Part of a small language model's weights: tied embeddings.
MLP neurons of a small language model. Each row is named by its layer, matrix (up: input weights) and neuron, and shows model dimensions 256-383. Each number is 500 + 25 x the weight over its row's rms, rounded and kept within 0 to 999. Numbers have three digits each.
A block is one neuron, or neurons of one layer that tend to fire together. After each block is what it responds to, as a language model described it from the Wikipedia text at the highest values.

L11.up589:470448510524487540477518477513472484492491525511474520524513491491574478498485499537535522534494493469516512482548474495485517483502469467507514485534490502494506507541553534488531536487502528551496543519536521513436505482504458526518512504525531481500491503499499503510500457517497477524502543493496559500480545452524521490492467501522493520551547495520520488506519544548493457439488
L11.up1243:471531536474479490516503505516534516513459523479444540495480509508502470531486498532516525489511503478491513499494525500546477495511520482485482474517477509487515482530465541494503526496492527468504478512467468503515507491503470494495480498491489488522485515452497481561531490501503484526508526467520509500482484467496497545478479489533497468486482518511526473508528493522488486442508
Responds to: Word endings or punctuation right before a personal name, mostly role titles like singer, mayor, president, and table cells before names.

L11.up779:500510501506470497505517503504489521501490537521463470518483496520518505477512500506479499483518496495507529505518498506476495506511516501494516483513537427493500506536518484504455513451463494498524480520456513516549515512493547515562503524471480503524469497466489464504488491521519503489508493491519530517483505505497538494495515532549507506535504477495484519507486504464459484459434
L11.up1290:528510454520489420534509488570481470468503482540519529477499468497512518475497480534477495509516494538475490547525499501505481460481504465551435503430512499522497467506520503533465505510511486489495476494539431463550528499462495523513492476510491461476522516481459464480497503515466496514503462486522477454511491491500518473498510440487496501497527466461498520496525500465482550501503
Responds to: Word-final tokens carrying a trailing space, mostly the sentence-ending period before He or The, plus final suffixes like -ed, -y and table pipes.

L3.up561:582514485538494504498504540543487482546510529523507533518481493498452478539543457465550492525529489487551510498509550493517490472537511483505489515516453442526511436493498527463512516472496536521474510556519535520501511495493508491510518522520502522506517433544533502521500483446493520493468528506495476462505507494493498497511476515503520505522502484481499476470502540497476508510531
L3.up974:524505457491523538528459492493476521478502537504452488481496504473469466555514533474502485491498487480519489485535509484489530512492515526501505503469508532487528443520514507511497501463519482495503510516535481443476515489466514496494514475545486476548513497500449509505470502536514525504465490564489475519482512520516479473511499503554502504489493484527468497431470502536525456541503
L3.up978:514517517546533525503508483485482473511506487471440477530463509529461574471508497504465583522472464511516492488491483467500514506468501510492539462508516505490458519528491495511566527523498552465489490437471535488502502464537489500524526548559511489490512458498494529524462505500479505510461456468526490493481527555512484454513471543520501530501528489455490484513523477497525495477511
L3.up1229:486456461512524491546484486489533535558484524501482474509495462486518451445545512497522491515511483511483462498482514506512512526521480520533487501527512542527491483469501494534529499477487520496482496493505472485512510529502478493460487493481517538483518455524444475501514491485512491450515536520491458487525527516477461485482503521525511490490524517506554533493471521543468469476483
Responds to: Short word-piece "re" split off as the first piece of a longer word, such as re-released, revealed, reinforced; sometimes mid-word (agreements, Genre) or other one-letter pieces (dr-u-g, N-i-elsen).

L9.up64:538508485531503488540517515494499492511563518482522487426483520497531507478495486484498506520495494555512476470506494511520497520547515472477488522567440497515498485470550522503497478515468529526507470523478500505531518523485519456481529466516535509519542522469480471524493508523491502500463513490463488545501503494517533457455474488520488476461485539514472526482505528505520526447493
L9.up68:513474544501459522479515503518516453472566519480478522464455484519508505481506471469500476529509521488499489465526517496509519475503488521530490519496481498503498504510486501515490520477494480502505486472479487526484474451497501505458499499497487513516535484416474497530505531510521495453526467581485475537501520488492508502484510498503460479462484517532494502514488522490472522482510
L9.up296:489486523508500480484479536515469516475513452513501527477445478494540471491507486467519467489502493507513549518440442544534521449553480507472464519563525473469514492462489512509522494511500509500511508496495493511472555496525499477494542561532498450534447457485504470475490503475479548525488503522441490522514469488502510507484487466538499506455517508577502499502507584503505516514476
L9.up369:526479514494526498473517523517519511452476512523495508559556534495495491499473491553465465560495453553480544498530503505514507498470587514500452505502520486478463511495481519482522508507531490498534477462482503494515472504496528481511537498497524481488522497502499457517491467491515501471476491518519482526498499471499486493485489526495528503449511474481458493473478484524488521503520
L9.up509:465498551489517502508486505494438499500524480512526485477507469530512539460528511486484505504455474535493496500492491500482492450466570528483502514521499470475507522536459512497484501518503490532490494494527552482525516470512499507497538478474511465522498505505513514512496513519475484482494511536507517485546485497509459476484491463515474525441510484497534498490457546497517512497477
L9.up553:539550512498516506490499514516479489534529495496511495491510518502489507445479487487497495512450507544453511491513480521536499496509506500480492472524525494511471486457525491519545498489466472478530464474452517496457519485468525478465550530507560487504503533471507483497526492463497474469475499457525512530510518486536463542451504478551465433431518482481492523517493546471505514491488
L9.up567:501464526517453530484503537489506518521518515493517535516506510443513487521507460494471473477503525467514516501495492504518520464478471548472506557482514497540496466493460520482458463500503535477526559485499541452500469500491519492481518497473477531446500500449515483464479521496522477466519505543509486552494469488505505521506511507533502469477541531514458521487524511513493515507469
L9.up1520:503493508494507495483510491520486508525510481540490499451496510494511527478458458499519492541465502503495505481465490481450546531515502473482565483535491479498457519458506472499540537491525489489470476485460516514474517467476482509481520526533523513559536475491524447485533491464492500518485520479493496512500470561509518501521504470525519526466478544484520533513465429474515494491502
Responds to: Closing pipe at the end of markdown table rows, often after an empty last cell, before the newline in filmographies, fight records and sports stats; weaker on numbers inside cells.

L11.up249:449513517529519490465515526492465511511480524485475495511504502480504522463444510473488521511476479482540496530512486523505475491512541476528512505492486499492482488482494536478502455498490477510517469459496477518501482498526513521535489464479509480532495452508459451489517510520476458486496492515463487509566492483476519491533501529535517497513490476573480479523534506449470471468522
L11.up1223:503534502470472499521474481463503517499513495534503501512452479483510492526495491540515496486484494500543573561463459495486545454524515505475533476485491526494480495434480510471475469520507458533461505525475535512481511540518506507506519486486482473508459528508453476450483493459504488546495493506493469486549484486553525475503527532522521487522487467499488476519529505489466489513469
Responds to: Prepositions and colons right before a year or date, as in "in 2005", "On 30 September", "Closed: 1967", also ISBN/OCLC before digits.

L9.up86:460484506519484469476521544487499528538478462422477448537522490516510499501490494498550497517489554505475485456478554526454493507501507501498546512545476502475468497520485519503471516517485484479523522502516486483507472525501523484491495525501509486493491514489495489477510517482524564506458477484485473519553491558531458529475501499491491488551495508481533518470517483509509509514528
L9.up98:484457484539476515493504446493520527498468487481501504535527510510500449476484498509509473496529546505491468484489493487478492468509497514517523507517507525489502506526478502497540494518536475508503506497461467475488560509453500473499485525500494448521523521484482478472518507481485532511490468500478493563554495505490490543446501513487517525508448489496477500507529499493469517550548
L9.up149:497440502540461474512509501465520551516516480446505483525508518528518465496484528480466520496495496495544460524510499482480481488514523495535496521547505504530491471523449507484501512512495466510501519510542517436536497474475483528486558447485492491522520494484498430458537495495504573483467482523484488533509511486501489518508491495456507548527514504487478480486507505482484507458542
L9.up299:469512528536459510492502512525483475467506555471479499485528473565494494494452497474499478519533500479482485484520521544512499474484523478496541512488499460503482470525528511524490533429528486501529496487470474472501480494506492457489489510508536539491505472501506513481481470485520499503452530468510466551494526539503495506488494485472502542487518517536496525512493479486474456541471
L9.up594:480520492492491480450494508490525504486553514490485500458430513508477519493481500533487471528536513492480513492525480486516531471518511535482547501482470445462488516506527519520493540498493514530517518481553485521486541468459503528518476505464471538511499521482507456490531487492475503446511516531522523506544500504507526470490521484457476562434448500496503481497517506517430474516506
L9.up609:494483520522511506469474496527511516471499483477462512529483498497513468462426482485510538513479475472513498497462469511511544484502488509496515474518493517511493516506509492484518526485521493458492507491508492555518522555518515476490521490564510524492453518485499505459463514546512480498518529486493479510495523487474504509469517524490519509535555497472542493489514451480480499486501
L9.up776:491453473526495478488488505491455498532464461490493497486499492492492482476528467523455476495502549430488448499438514473479511493483502499521516566520512535506452471542473517494497559493546506487531519475498481483521503494492566482499534536470506458521481526454474466486504482454520543527464501484483468510455485506465505469466473496454517513508485503530502454445526484507510526483480
L9.up1486:451486469537501521522475521526495525524478509471463515525477518545508506455530507526497458520517495493487489526479519487492478525484478513528511501513465479509510529555505481454505488492506501498493478475503493465462500510517496498491540512525470499473520543493490519520477492513487483523485529522511475472536542475492496545466466518508493468504500541473470529512491524467477501525483
Responds to: Commas, sometimes an opening parenthesis, placed right after a full main clause to start a trailing clause or appositive, e.g. ", which", ", and", ", who".

L9.up372:516485515511516514511457538524517514461507470521443508516521506494494500491520513519536466542481443490459490534469509506490536509524473474545497481470505461494507498528469524542493488504504525521505488473461528481504483507495482467532501494481472538521490516477486471535467508509454527480510513459488535490482502521513505478491495518514504542454517494516467521478496498505517450509533
L9.up692:504481538516484465532497494499495464522465488506507510475555531479492466527547488547525492508501481486508472483473492476474495545483499497471472493481492499538493504530455530481497481511515528512501556486499469517487531504525509498467500505512555493511502507541494540495484505496457492495524470523464537502473477479513497468503538507524474515506493506521511496505499546530502567497500
L9.up1011:533537493561516484547551466525486511560488498481481469463495548517537501482522534516488497516477469495491509576474517517456516474488511532508496483506494491501477466450496467470489487500480508511492532464487488533533460456500500510479523505499488500531465521482514520474494491494531492512516520462481496484482520472517516531533465475530543420495467495515520511500540467463450506499478
L9.up1060:551495545492485474502519472487505497519478547497479543456503529449486506474497530489499508470491511507521527520505483546526464525503458523503549535477465476488483468462512565469508493513493513520536465497494529535544528521535521458435507540482527474526486493472509494489477465522494483543513468500466501534481447500495484489519516527475535466480511516435493505494507476470553533488464
L9.up1068:504501502514514477483465483489496481517474498528513511514501464527459532486495532490507496514499470491484541459462547515482513512475501551500514544501555468469488470480468528513485483496522508476506453550501526500468507557493455507488572522526548487516494490482515428546505489493503488493498500511531505511493475573475486506526520486501501468537502506494496468536501458476489488466482
L9.up1084:451504508537508491505466482496473539509443538499461505492493489504489505496462504463450467532533510519514494480456509482560482512526545556510488468467547472503489515544486487524475490512521514518517518510482471536490471503526516517515502491478553520434482474498512502526450508509482469492537530490495466485511480534518483475518504496493476484485491508532564524484509518456573469473452
L9.up1090:519471499519539502486487515489438455511438486520488518507474535526515519462502513474500490469518488508510464523522490523538533485538517456510476566446526526483507494519483494509511526491531546492572508506498536492479517461507513504482473470549510539498551511521489538491495491485506517458502468504484527510481458483504507447483508515493537492500535504500538538482539495494499508503487
L9.up1507:509468515558519487525491510489482506503510497486500512536496498490522516486497450523513499514520515486521499459495468488545519517518543531503471497466502485474516526473512514491501451488527530477513533527487480515490524494505538499476528534517465461486461491494525471511488559479477514507454468457482544459536491499502465487494520501514480544521454508550532472453497512484474554491496
Responds to: The word "and" joining coordinated items, strongest between infinitive verbs or verb phrases, e.g. "to try and weave", "develop and promote", "demolish ... and redevelop"; also "to"/"or" in similar slots.

L3.up293:509475537527516491479479507508508522467540520509481499472502493565541474452536500505481513470512492515506502496537453529532480515540533487527496485491520478518478558490537488481494530497523500490490443458494501475513546490498495490497493508480502499476496515490519500513567471503545492463566521527458477495501462511481533538526519499490519497490530532513454496503496503497524505499506
L3.up372:543493499545473495508502487545479504500526534505495510507522516533529502481514523489494495475501472477452521501523488526507503459525469549516502504490511538519497498454467532512532485496488572533544462512467478534449470510490550488506481479477520518456528509513508495495539472476508460498533481516545549478498487529503488513542515519501479461513494532479469494499475522509505508516532
L3.up553:522508512484459484442496467510519450509531525560533499483491505528441458472481473510530527519521528473501532511491524518496447513512476552523520496542476517520490495493482485488532518576482502507451483529455498467530470481507480510540526435474508485476490457491471511506515465485501492496483523532509517532519474522508466487501530525477530502508498474509524466536462466500525523524467
L3.up943:461492504512481565513505495506495519555552513483479515508520519454514494479517506530502515499491513448492482544552502495521536499503484462495516481512488549515505495529510487523533459539494506499491466526481529492526493478516482482504533523485544468505454459497484507540490511497508477504535507532490474507483446501517548506554498506546480537493464553467522508470508476477485524483500
Responds to: The closing pipe at the end of a table row before a line break, especially header rows like Date | Opponent | Result |, plus some line-final word endings.

L3.up469:495466556500533511494526513491489485486497506466540516510477484508457518520484511460515489499447491511493502513464554490511512475485494488500536498512477475494529487521512503514495474492457506523472449485550495520541514518502475486481471503519529466507473498495484465464466499515493504520495493513498488467505488481476519484488494508468532499505512497502465537478500469521510551480501
L3.up828:496487467461538477515506510531565495498493519531539452501521487517506502483547467472531494522499534512492481505539514480458546578492455514509512482484511514488496502490476535488525505484481476473497447476487471513552508479465527503513496484518516529518497519457505455479510514495496510541505528502496492484460519457490468470487534529504476475498519516464499511481561494566469475494479
L3.up904:486507502478543529553511516510553500527474506524487498485529483523537518492490529460473552519485514503517487478520466488524509449517513526494530484493475465489465485478494519500533459522483527463479502455482465485541512478528491566500515508497493478482505557516506487475535490529489498452501490499439483486514466554539504490500511519528516485539455450499491518476526487493499479480512
L3.up1516:551496467486476444473489455535504500515479501471500474522465521476475481464529461501501537501534498521468489488498520491499533501523463552435473522463448517489536523508530510516506484513479474473526500518503548504503519477526487478521529498479512477520446525513492504501498482492492501516481499502508505480445511510476464526478483498483508543510507505512508521461467528497441520524520
Responds to: Fires on mid-word or word-final pieces, mostly "er"/"ers", right after a short stem: m-er-ge, M-er-maid, buy-er, play-ers, num-er-ous.

L11.up986:505496461527532472510496494485471493480473508490488489509501502513480485509495488453520529478528498480470487476540461512509481508487495511480497454538526481518517524465487540467470499503480503482482497485521488517526510565509509526509491478562529499516459532526506511541527495504501472501505530511519501470447536490520525475548454493534497520541521479499493530521525447488515542482513
L11.up1497:497499476513507462529500531494517470498495493533516496469489480552477479492492498481509512523445484477517511449488461507528517512503483527490489437509479501481503511488442473507521493516514521490498513516453476521542530518445493542508496461515544482512530566542475460515530498533506463531505454475510455469507529510517530463553506503502502575513504477480495518498468480461477490497512
Responds to: Opening fragments of split words, mostly Latinate prefixes like re-, co-, sub-, non- (residents, resigned, subdues), plus pieces inside foreign surnames (Tonchev, Slowik).

L11.up741:480521503482471500473490522521490530532494480508473541471497516492484508451452500539536488547512489501467519489507510471490496509490506483518470460480498516484480484528483537493487519481527525510442509529549523568498484491514501463537530482501500480471530492515512458482524509529462554515464454464521518493512520509503471464450466489572512497509542468488491521486506510528513550540498
L11.up1496:529518491487516521480523448485505515531512504492523491509511454480512459494473456545508504536488476503496534516482477525442543538499504502482473525539476521483501512493517491491479551507514500487506455482524508487517512491496552437489516486445494485488509476484536479518488470495500511459494504497507535492500529507505474529499500458518490490481526452524505476505469474534507481469515
Responds to: Closing pipe of a markdown table row, or a closing parenthesis, at line end just before a line break, e.g. "| Nominated |", "(1982)".

L3.up152:515563527457490515547464481513511460502495476475473508498562466463479511532519474537498490446508516496493469510531494458504518498486517526509532524507520531538511523546500463515494531487486477486522476475500484464490495482449462527508495473529496494510518520477484488519522510535493509517516467492454501530511529526506517544499465496483511496504505504484482503496501480495534512512539
L3.up520:514493514518470492508523538512484464501524482514514520512508497485491528482514496532472489478509498489500463556511510503480526517484441540479507484539438523507448472533434526518510489532513519497493460513475485490493509464521531526545497473511514509518531467501521453488474499485518512516511479547535510507476523483514524490481475534531452577484508519494511472475490511496532533510483
L3.up922:508499475497490494465481498453504560530490500509525449471494511486462528506521486492487481491473502473535524511494502455489491499496481474508534509510455503498493497540484486439480527520494429422510529508476464478500505490530501532485551512502525463485490522501494495480469466493495538460523546458504504527486472485483429487530497516512460513522549538521502517495503512523532543505501
L3.up931:473466493480502544484549522521505494507548515470480484513482498505540453459541505490503555448505497493479489493529499443544499494508533504513494507477504535477507533512479481514507474523479530475501512549504498489514470533491472526476514497530541490494493528515488479473480502462470500510523513477515516511498513500437569523528460499486492548486483471468455501507524492517531526540524
Responds to: Words that open a new clause about a just-named thing, chiefly "which" after a comma, also "that", "where", "it", "this"; sometimes mid-name word pieces.

L11.up237:514536517492515526532550535475484513530492474483513530515459511472503475483530470512534509498511531505520417545492501500507503474486480537483472540488507519516511518504493496496462499524465483518510515462498443506456502519513480485498493531480551504470506507540520474512527501532480499506488493491495541565491485496536495471480507498525526510518480522491512506468462473548513513475473
L11.up1389:543505502499502512510513470527465511546492555529468518528502461498503472516503510517523473476487508463481488516548526516518496520482489540467494468505485495521535507477496476510499503519444504450552487499450497522492465495522487500445470532471496546484493536519489486495515495569499502516554486484468522519457495509485471479496486494509517479497496489520508516472536478509495515485512
Responds to: The word "and" joining two items, especially after a proper noun or named entity: Navajo Nation and, Routledge and, USAF and; occasionally "of", "the", "by".

L9.up107:470468547500511525530467478521552472476470448543515533471494469514452499475535526512477509541475481483561499530467504483476457513507475514496487468490495490475468497535510467521564506494511567494504542457527524496554520477465469522508498495554506494548530474498490489465529510523514506504513499482494536526513521497521481492528499543506450535476497481510484480495509527517496544504518
L9.up124:508518471457495484519474498496470514536532438543526497506464522479479515487518521466519456458522462528543518479512546467524509546493488503481494444516534520544531501463460533494524532503503520467479493509498517491535520497532522465489504496493556520519536542521471521492533486466529515544498513483504476506438553497544538467515488518505522493507496499468543468487537470493493519475482
L9.up562:527530506497484518516472517491523502521473550532477532486525498475534491481575520506494496477488520485523512489521527534533459525486491530521519456540498415506513451513520494480503467559528473468471461508434486511519491480517502509524504496478488477523504522503525499490486505518515520510502491482458443462499479460489499469461521481501486521514453482534503482479517495489525509466494
L9.up653:519470490510479509519470497533487479478484491487525517479488486544515483461551524505514482547480502517510552477511518469519502498485497564477464495537490491472500473524485469494498509509520553493504525491472475437524471491526443491519494524521524453505489481526494493524526501469513521507483455495502490503505500506527501461522483495511470512521467525495528464475491498520556466532492
L9.up670:530452481537493502518500497476531481516512524515479505458515489494470452526511480460483494539491490458512523503548493514520471535497488480493499479521506488520461474542466458506504484551524537531489487509472442491511468520502481509522514528536492497517506523521480510531469490503492490504503507484464491500482489496511492499491491490529512520582489449494432523525525531506517508490479
L9.up723:478466510473498522558470476551529488503515497516494588489510497506494471494532498507476472493463527499562501482460505466482451497458479488498456490492517509500494494539470457503520518503509516476551491466454548434501483481479480536534533503528493470499558486549529524467503469503478486513488462495492544508520478529484498531534509535545508521504510505549504466481518546507472529498509
L9.up1197:492471469512533512494497517514478494475509534488526493495476489508479536525524493500479467525476456503521525450467474470496504480462525562533517488539462471522505496502496495514473537507495513517527480486462475516523505484459501527487449464549530503499487518491527491487512501521509481494496485499560508486453520500490505482582538485503511514496511518531501487520506516485534524503495
L9.up1312:534503474491503505479471497478540500468437513480490485449495503513487495459520527520451543501459503503500528501480504542479504551553479495495499483481478513463504496547509505553493492502456510427457532497485517454485523517453510490529535523521536514504508493487530507516528486492501506488481551510539485484542466505507505511514512473531498519495497472533483543490518504530493482477503
Responds to: Opening piece "re" of a longer split word, usually a verb or noun, as in re|vealed, re|sides, re|ference, re|ached; weaker on other fragments like reg|ion or all|ows.

L3.up509:510487502480522503495518478503529493545506532519484481517455508495515519468496541493533527492511476528416509493497485509488470503488475520479498496532511476469505495481480534454521473490503539473507465482448510502451529488447515502526499515529502505504486507474458518455469474520482477481509523534468464510527489516470465497523511520544527511505466483514502491477506495518473523487499
L3.up537:466467504524494486484512521501527558501532496494508522508467520512513514456473519495568457482500521527499463514504507494461502485466485466522520498510521501508464449513494501425531500478537517510475525509483504470465544476520441503491450504476506488510507570559513496509550536476542474504477498530497486474501484512543518482493502470508519468505513490531472520529519508482492488522506
L3.up1372:482455500520503492482499495528507420504514541503497488477532487520469513491508458502527492537513509493506475501514544521476516509512484492527518457520514471478498460500496486453507522496516496535507483415496458525468549492497454497495487478484512472514529527494515484499500453465499487484495515541537499518493484471498500508501503497513441532486498510456503503481467482461505456528537
L3.up1466:489580485489503523510521516465484523485551522526496531532476492472490475476486569462541532540495479516456470500461480480489499486488500509513517492491497488491484490461521521510465545498520512544514462473518499506561532532492501498486518487481535488492533515490471491504476535481501514465519500518515529481475531448500511533474489548483499506516488476484551506492488541533499544506497
Responds to: Line breaks right after a wiki section heading such as ==Career== or ===Historic sites===; more weakly, the article "an" (as in "an estimated", "A|n Analytical").

L9.up38:504456476488535496483561502522481495522460477480471464517508469457532511445478490540512491513463474518557504510479480469489471520486492483521517498512535517421492515509496514507528498482477518525500479461488493475515474528474477495484490477466509532509512492469509472542506539507472487487516498492477512510481523543470514497521515504521476466525491525527475544508518525451500468521482
L9.up249:513481499489476542489505510514494493517464494457449499499531493489529468497496507534526477492514502526477484537485476504492510509512493501516519498493537519464527490525498491501479505483416524528522500504482432470508457481476521502496501510527527498488535536478504461538492487479509494461581521482515523514488501447456531532517468466523522471511505498460527463497520504530507482510504
L9.up291:497477505488486505456488509493465512468475495493506489528514479468498498517495472501492507480513495514537531510533534501474578522496505487510501548501479475478523504522543524483537547485449464520504449495487468550483496534500521476508524536511493460499541493522468456489552486476464483525516512459532469492510481488521473504480509458532480452528486471477507500493494540543506494485452
L9.up618:534493513453522515482491504464513493529469507484480536529452507489547525516516458508491514477497545476517518516508459448485486512509461496553519492526476498508509482513483502506469473539503451503490506508553516487507509489511508498520518459493538531506502537482553529492504454508494494476485447497503484530490494462487527534509495491503496514528477504454523502513520503502450485507490
L9.up676:475492488482444529484519476493535512509514484556535504508519474511497471470481468512556517500514497521513499518544493491454491485539485512464531478462515543452481517465469530546514487488541490518534475527509471483493563480523532481500493500479517488487514517449542495508500512531487480494509503516499484532493495466506503483512458445488540507564515496510467530501548553519483525507500
L9.up860:492466487464495504531484478494492492525450491453478514487551509496471426505516491460475517501502504510493466512499504510501494507508441481519494513509477572491523490487526545499476507503492536511493481510505456499549452514457483541511450494486490501510545491502489494521533496504517497517526487465498481501502484492543522512469492455502504492532443507539441524494515492504519540472471
L9.up971:462511482459531542536512515482513522504510463531509505508472497482463527500517504480481468531527505512489510508476498498491525496479493521514500522476482512492463473482515528564466483513513487512468532492532459493498523482547526552500512500531489494505463514517463506491478515507546497528518464493518501513474508472505534541473502534526496507506527534514497511479514583444456516512466
L9.up1105:480527502482448500507527484497510503533490526480484510510495490490482473501536512439507482487552553536495486492540505482527534522506526524488462517459481484528525501480499528455492508525454497482502492501473448524535525509544485504491510517535519487527559492465464468499536551525533536543531525497527525497500490467538524557492480519462526483453448490519465481483470490558504530471482
Responds to: Final word piece of a kinship or occupation noun that is immediately followed by a person's name, e.g. "grandfather, Aaron", "wife, Sarah", "artist Will"; also the comma after such a noun ("his deputy,").

L3.up83:507484509501528512475532537508519526528504472506458471460493463481491510525502502488468489519503518525511490498493478487483488518504464481501483465472500520482489529521499506534492540520514526526509519481487481523498475509510479527519484540476496472490478489470501509521526483522469519463452510511485495478504491510525520494516489478508507471476525535504523509529486491485497501458476
L3.up796:494505548513511485467501470508478505482536483504457530533536508507468533480517519471548503487518535476500502482507531532507505478529498509536492532484477492498499491477464508545466524531549508488510485528458465515494498449486479513497529476491532498490493537493471473503498538487477477495465482509504532442481521504517527477515497538531476497491533518495466474533519484488472500479483
L3.up1072:510495494478517512469493499526521473458472466480480499464453511507476519497523504530492482553488541479542506463481511488483518457528511521514469499522533496488504471476487529524512517535487489516514457526454464498498521485500462541514543500526516518472513483529519521520486494507490499511502513468492508523500489513503545497525495519511491503514494491505499524518511502544463503471478
L3.up1099:483513497511509523515503497504495511497508501535471488486505497500518534469466516479515506502518479491506472522486483530480481482475469475528505477478517478477432512454511506496515495504534501542526483529509473544487472511494496511485502524506531466447474483481501514538432478513493480516486528439512488515487506518487459477528488466498513462499514488490495523539466474511518500444517
Responds to: Second pieces of split words after a short opening such as al·leg, E·ast, l·arg, l·ate, and quantifiers like each, any, every, over.

L3.up3:538487517471538515478480509526495516550464469479494511472469498472475480525514500467528442508518535503535515486462482530475533520483502484547480493468506476526523537512469534471475525503453508516492508510542518469538503461533467485511505520492499459528467497517564502456505466493516501525457519490527466511518542493500510482576518469502494524502474507481483523497487545518513463483507
L3.up741:505533482528486484495507511511510517490457483518484504489463537465486523531517512525488516504531559517490494492456523493493518486520505514506505526488481505525466531479491524481554496513537451516544504549500493502492536489510508478489485513503471545508492474472541487483502474522528488493495512491519511488495457509476502514509508499525484492469512452484519513534474502470506540427491
L3.up822:502476472476488526523466452504504475530528456478505475509533498506521486484497513448489494542506492492478553504514498486443501446460523555505525483484495490551533482524476498499471514465481516510563501478509485476518519535486483483529528482528511523514517516520479503523510524498509544488509459464482481490535469477503466488529490535513493479448523511484492448547476518475527491515476
L3.up1004:472484482480493442542495532460500507526503457535502515492498453498514525512517480520491503510499542540470468497500508497453484485509531463547477511519536492483497543469510478510507492515463531470552498499550508448505505492476520512560500494491530530467511507519492506474466551494477519513532544503517461556486528531480526513500476514511466465524471489500519493522487524487474535495493
Responds to: Mainly the apostrophe right after a noun, before possessive s, as in World's, satellite's, Betty's; also contraction it's, occasionally closing quotes.